Part of a small language model's weights.
Size: 14 layers, width 192, 2 heads of 64, MLP 768 tanh GELU, vocabulary 3223, 6.27M parameters.
Architecture: learned positions, biases.
MLP neurons of a small language model. Each row is named by its layer, matrix (up: input weights; down: output weights) and neuron, and shows model dimensions 16-111. Each number is 500 + 50 x the weight over its row's rms, rounded and kept within 0 to 999. Numbers have three digits each.
Before each neuron's rows, "fires on" lists the tokens most often at its 100 highest values on Wikipedia text that the model never trained on. A number after a token or word is its count.

fires on: "m" 13, "ir" 12, "ro" 10, "ink" 8, "ond" 7, "un" 5
L6.up465:514540593511520499449496512565379569510541526559517528476443597408451459458498486561498555539381559577469513564498526535350488466570494492471541528504537448571497568440433455508462524511462488376542537516611526581474527524512397504481573517467475534549532487404518450485442416456527425429
L6.down465:453521466505366490517545508403469521449560527567500532334434455547482498515451425469516497498554503552544457496576538471529523499529527507405439518525599536430462549527527557553549520516475512536509417548440486464526624502576428490519491498545474567502534423499408504528527485454492487503

fires on: " |\n" 37, " National" 6, " European" 5, " White" 4, " African" 4, " One" 4
L3.up641:435472558475490380517599383524489508485443447550409487504489505502540515563536467484474461482551554367486441455508516433521626541528528465492474423597464438490479487440511518539529655542547488503504425489516524589521489473542512563494471491525408437601459560470498645498531450534512471429
L3.down641:541487523468476428463513515479492539476479547522548544422501487436493533552487540522557591488588465486500548546452495474574496476443475469483482458541556455511490549600496442443482583380479478574518555459474476526439565558526359472479605541379460457585481516511425445510464476560508430599

fires on: "\"" 24, "p" 15, "h" 15, "." 14, "-" 7
L6.up428:532455389554532534535421457492446472513518507413464535514419461485474494453471519540499444459426506535557470477495446468440414519437542515501600463486567609453518506515529550480546500545596533442610516458451596480586483417428532579492486570567502548444501416441558446513544500514490510540
L6.down428:434454403548536495562536500506527455494515510520466618457425528437528479534469488547606504519475527483423480470424521607534535508467533531480457461481443541492508515454476449476519444411487483464497536498466536528581422443438560470522539563457559528458530504479417544546495506495415520506

fires on: "m" 28, "c" 22, "d" 10, " tr" 9, "ed" 5
L8.up399:462515558518552457628582491489418453477469513460514433471350544598481512590549550568539465527427409451468425475472534558468542440423546485510440462498508554503615491453440479481495512559464564429468560530445467466507459492505504454460469653505503416451483516524555445471538477532494527461
L8.down399:478554391534446454502450529581461524422416423527593462460511485501518534548460510545529590555419542462517454499428445469501529532494505515440500581590473501496479526488385539477475441562483503449522454462508576604470504458441575519504550518504559562548477534561434466534493532561452427522

fires on: "b" 13, "ro" 13, "m" 12, "k" 10, "f" 8, "c" 7
L9.up401:413433507500612479490567491543393493549458515448546527494402547478518472524488535504581513630494626517421513457430542531442467486544533522458594459486502470462546586504518412507465557545454476447517555595504441475486507547495461488463508495517515387571480537498502449525505505424432497553
L9.down401:490454492479462530401405506487494534513441486439480456566476549510452517433510519454550539526561515518520448586462523546498556429463521560366401473570500462517464498471472438512570449594605428556583568578478501533515544514500509500423558553503485459565531468558439520530522477557432542483

fires on: "it" 25, "ip" 13, "end" 8, "op" 7, "ipp" 7, "ome" 5
L6.up309:548550508465440351451480427456409490506477536558511509478493545498595524560515439454416483481508560518436452568526575598439598474525494560495492466458533452490486549501459625535444515432581413493518532436461497496510520521498486427479488559513474378572471518490507478509436528516517437488
L6.down309:459478478494587492567453512545495503476533521580511493510581526419517483444496475396436378431471419369500480559490447530439581485500532478483485529593536437538468524502478528588446563488560492500468559441508536497492521510484486544545475502461581556568498486516551474533494471561491435453

fires on: "os" 14, "all" 10, "er" 10, "e" 9, "le" 9, " to" 8
L6.up3:463506470533499504504505457451585453552463451433534606469429471495528528496562442548537525533432532498522532373430527539621525489500533520492480482505505584482548480430527502488394561609502519541453520525527628454556437576440550510508506401523535486456461462592482581580489399535516494497
L6.down3:491503539513439548487548571448502583456581539489483500472504510500453510553461528476551521379554505568621457556547474513470427538531479474524389515556581508483546411554389596461468557491431478607501597498546508473472467393527503514609527465443537569562518526527548478426544551567545437505

fires on: " of" 13, "or" 11, "al" 11, "ic" 8, "s" 8, "ar" 6
L6.up463:428423451493543513498493418504503545566514540505540504516490503520481437564480578478504443551492489499551482506474547437468466493532492501419511432454577533585491467461565582483553444506564484542398570567571475478539568506425585412370551477486609442515555453394492547477605448551499518517
L6.down463:495545512495472564423451439434419520413476452482403412494582480440472514566583566549468466520413494472500475496554538481521478570554556506487460569485504485523544455442468470541577470534495514504578535530541518600423471392495420502440495473529463421541580462570471465483507504600503486455

fires on: " Votes" 14, " –" 12, "aw" 11, "ü" 8, " squ" 8, "um" 7
L5.up297:527460580498525456424516524451548526454583474546558469488519437513481472575513562531447475479510559574462456387429483477448511483488478511460481417458507547484540501534617552431525564525498493563544449542492467392439435576539494517458554442507505385572622501535533447447467599574583489510
L5.down297:503512588585492499419438593447473417473446482405582436448494534542548554468510516456593500471432529525508546471499473598518541606576525542554478408546471411452572445594476444527446527555471471537533464550456527544446567469550543456523464562473541524532482567528533469464546520410512513474

fires on: "|" 60, " |" 40
L3.up96:513500464420529541508568545489399517458426454559475486487476550475403472467505518484483559553480552516523502401527540554460516548475501517547391525511464473455574551470514521477504558573460465558498564464504408468484417545508475426449517397445525497455567501530480515524502444538601463553
L3.down96:515552621484488594496613470603374535501564486523519490468507534499471527463470476544465509567449396510497491477498520610440521494522492549598425576505497469508489509531570546460443514502442574513452549423504515462470474553506517426482549481441489472388527520465451552580442466373474483528

fires on: " b" 83, "am" 6
L9.up84:518433479459435558509494548557471525507566412526473592513535488466468503495575556471471420547527400517469475409393432458592500397498531573500518529535485426571565526518458514549485463478582457505552560525518620453432469474475476566570550506469488562584474418542474526539525420500515476498
L9.down84:396459498378489540500541575500478426574544489548540399554564380489532520508519525487464519446417559483458488488539527508488535518448559467511409528591454448505550576506504468553482555520475514459593512532537452524503586482455506517464553539569603460523446485473492465507502454470521448531

fires on: "e" 16, " El" 14, "ce" 13, " al" 13
L6.up126:470666498432531507526577518500521516525463574577553493504493467479528506468509462527513461513539387573509499513487463491466522477449470429463591494370483456512462518439478471473479448495383479420503471587491572510563484602540483496545472529559478506493436527472576563501502557532501470527
L6.down126:516549496450473540517499578396410518443486645517499537486390386440561489527524562445488596404514569444490490597523578519567433468492541453487522519509546447535495496487432579576492472435484590527516504553513466466488527524525510525526474537603507509524424479500557502533520541418547463590

fires on: "or" 14, " of" 13, " one" 7, "ak" 6, "r" 6, "on" 6
L5.up520:527477487557455444454563535579417476452519472517530557512627552501407535550498523436500447486540471547554490512559528456384562424571520526492450469573530458505521439457496537493530515451432505467554468458510413512532481498390493518526459530489397521564453478502361585491546457498451502488
L5.down520:506484518501566546472463530469573528424503463492479520582506519432462485492525492555475508518482478524378449515527443470572425554607505493541527562371368385507445458647425455506482462541590543596553483458507511552529554548532473469442545616447506414576456500524525555449504571503500484518

fires on: " |" 74, " |\n" 22
L4.up679:486499498350490484530587524532472483511485507524429466467487503434542552488519551598518526562511481511524508446541465536451554541445510495525441515537497452509466533522490548482566592458449495599502567485557379514479488548506523392525516366467518528520605545487466521500443485505521484520
L4.down679:506476574438538516537558544570391602502432411465448470446483578493513559470541504521448546577408447468583557496531478549449501502586514561595541519503523394520540487509502468445517542538497536508531544460589519498417446449448444456498545425510423426472443551459465467543452452428439474582

fires on: " " 47, " on" 9, "19" 9, " to" 6, " that" 4
L9.up57:417453556433506496519530534533514483585480531441530511507460505399481374472542546530460434501510491598503474616532483530473482601462463516455512508456446527603587517516562507482480433483526551582516566477498358540601481460426428461534396515504538466465485490499563555580441513536567506462
L9.down57:522488390505381520538511558488529550544569513509400479514475477494561479560477530486557474431505480441501546537506580554440524376451561501480468504495497458381526475422470466496505613505531499420494532509518489416503466549525453462464536483485487552406535548447502493580559491478481455559

fires on: " e" 31, " se" 21, " ne" 8, " b" 5, " fl" 4
L8.up298:478518469405555527558502569582591547482486424507455488498434499538576558577535460545511502420454361605422514529525524483598496502519438546561482513552500515547520484584504539501452418493552443483562550490492482508453471500461485447497526572516510640522483456548439446525487469525532467508
L8.down298:381509464504590614509511515523536566526497476581483522489442413536483502449412547484591566451551503520481565524447528492426458502430429583501500539540578450415533502533589488467517558447529534555516524477402506419459513537514572542413590549535507512476537400448481518488450486495453494481

fires on: " of" 17, " one" 16, " a" 9, "20" 8
L9.up133:497506417420494452547484520535478481484617506474458570484590477482518399510493525474526474617482487470570519524415493499438602482499421526578455504546490554524500492529500519492472573436369534417573472441495482463529475571529538576472474532466568531497426531537416570445496467516571474498
L9.down133:562528356464529502568481562460547398500456467523457549557438486568583493446534460473559479406504524479529570464498559523505535495434497552359506671478557448534511535472410491526559462572568523462511515418469522526469573522467456480518420494612442473439467459548517452494486501424436489479

fires on: "if" 11, "ot" 9, " b" 9, "-b" 8, "-f" 8, "or" 7
L9.up4:463412514495496636557493531510429516448515354466505491493470466467544482549558617549540504410563435490521544459466497461448479487429482479483518615634488544496483439497479494522521503506517480440470475469546585459544505574405554569452534397472512611611485529502443456518582461521588496485
L9.down4:474543486532468398528507474488421428548494497627543449542517514532468467537521399584537518606466497409432501409465521498570577549563478480508515517420547538497471490513502441556445557484583482487565459438442443529551517436532470523405508523473519491450454489538521496465402464411473497397

fires on: "ic" 18, "ial" 16, "ed" 8, "ical" 8, "ained" 7
L4.up182:425528479422551455476641501461494509488548521593445465477513441415502594431502552505462483408530374565468434494473525548488503569498549474496497512451525511523523441438645570508582446540491433533538560549516492447510475468499473521513460390469451514447467548497469478429473440499488603497
L4.down182:483503527527496416547425528444493492466514611471568502433480459581487401481564495571542459530448489445520523452521529486447472589514513448497496552503543490453470505498431523511543498525503522420473518535475481477531563586390579471495451529483606412561473444567514448478460416518507574604

fires on: "r" 11, "z" 11, "d" 10, "s" 8, "er" 8, "w" 6
L9.up513:504462536538550468442493505464516403516567505469599567479411560505443529597467513497408490635561521467461561496442494451500479543437521451472524534478512427496415489534521536525447483507448537500528542453524479460551479403536476411611506386524526441487466527515583473609508570520493520547
L9.down513:480540481447534496451463592541558528470489483508516454412515551519473448452525454519498591504416459560516441478518427528541528566574487468543434542440536559493523473525481487496531624406580405510595489635396451478599470545549466576468499494479552534558561470471458462442496478431506552587

fires on: "-" 42, " rel" 9, "al" 7
L10.up439:530459442487554537540465522431440490465513506464451492479572540502477556420507473466531506484549377585471527498480453535503455529519515383532422488577614527533542540492490495464490439479580538512504526485445505488524397515448524511589521584492445487414475352524515423491497459542542509491
L10.down439:538438474560476513495539496489520462482558512545551543498406514534490501513406613488472505452539541526482514469464440437521491591478454508508471608503505488475474438529370527455538484500498502549527484442441430545514552454527440522519474608516471422426517543577466624582449509461446473541

fires on: "ip" 12, "uel" 10, "ol" 10, "est" 9, "ipp" 8, "bert" 5
L5.up577:605511565558549437430528519481436499545523452564525415458467536613551512432551427430531474461483440485492517542432593497548602502508447472544515504451522564480462511567431501448477521483526508480465494506439510399433576466515489342529508525584484458545502413484517460502473532506468587498
L5.down577:526558476621537480398466372430594583476630537497502507442505517515527373586424590469495495539492512458481539510491536544418471450539535494413578454487419464489480570567476495468427511512451444528472520464506422525537525513529471491531560536518457570532472494520516471479585574420495479445

fires on: " she" 14, " to" 11, " had" 9, "ly" 7, " b" 6, " I" 5
L9.up161:524465578457474534505481442464472657474511442544446560566510496486515476526537563475515553570548426542513539460501390429472534447480542480479422491460538548564455505489514502514509558506531364535521545447578487469454506607466508544562510547461468535554365479486505453520443495502463426548
L9.down161:499443499540456506492398468405481514498505434538434493487568525430575427534513500490453513500417463426434535533615393540513571533523570562476474530489537450485503542391457496466378552533539542555577601487466548451445415525381481483449543566496459617475434452488428518490465416499524486504

fires on: " w" 34, "am" 13, "er" 4
L8.up76:482440486491475478457460469462510477539548557447542532512410518593448434479541442579529444508573485518478568365568459521540483527449524494436519539471512562523537503502530423542452501583409498446486516501568520487459436448551540493443399472429537427390481470603529477506465512563594440492
L8.down76:495498533485456533553493584527530450502545621474463545431487466526538558405536510524508529456480439481479471518487541528538458502527488472503536486513605583530569386568468561604476490454519554565522515506610488575515430484437486565552590523464496465472532627438554567457469547363489571485

fires on: "id" 32, "on" 12, "ate" 5, "ar" 5, "am" 5, "ated" 4
L4.up290:449498501409531538544443500522458492543514514515461498576476528435590520468455511541505461501569459555428521507482515508617584470554571541485419531467542368601554504588538486509475504474410500508557490516481524504463509532477579562538461366483497478483451560525530616479570449521500530487
L4.down290:528471418373534441445476425500584506489444487520647422509485480523434490444508447451530565542532534432500544430554448492508464492472475524422434448431500446515574536592590566474531501454520543490448515543507516603431443465547475595424452485425560525484494438453497507485436455470477507532

fires on: " |" 70, "os" 16, " round" 4
L4.up389:429426407389445506511558523450455475516450460522542561482497551481404558541600400535569515566484526447476512396536524499502461513513565492528424581473439532451481516453492585462537554434559508622505480484586464508538488586531500426516495453493462542564483517495401542480478435518549500542
L4.down389:544527536495515480515516578613459576457455540451493453415514459474513547429468514531486464550469449469566514438522463507485462574536493556499522557550495482599649543451448509407486504552489515429521502479521511394585550527527495511515531433452505481415447447549615555532544433455553497459

fires on: "al" 19, "ic" 19, "ol" 18, "ar" 13, "id" 4, "ens" 4
L6.up644:434449427475451517480513368476528480505511494502480475515497434510499600498528520458514434523499417436489520436515540433548530510564534463472526454447388523570549455438499445512573468445502574478445527515510558502545606567481551496520602570477558411446475465484573546525512516521547541499
L6.down644:603523386486550512479559571559385563474469476524550419505412469468483458485513469486459545450477510465495411427468500489567537454486571552510396534611467518493462555523437483520510529532585646577548471480473602473391539510481452491521427493580485555508523505489524444483548568557531576468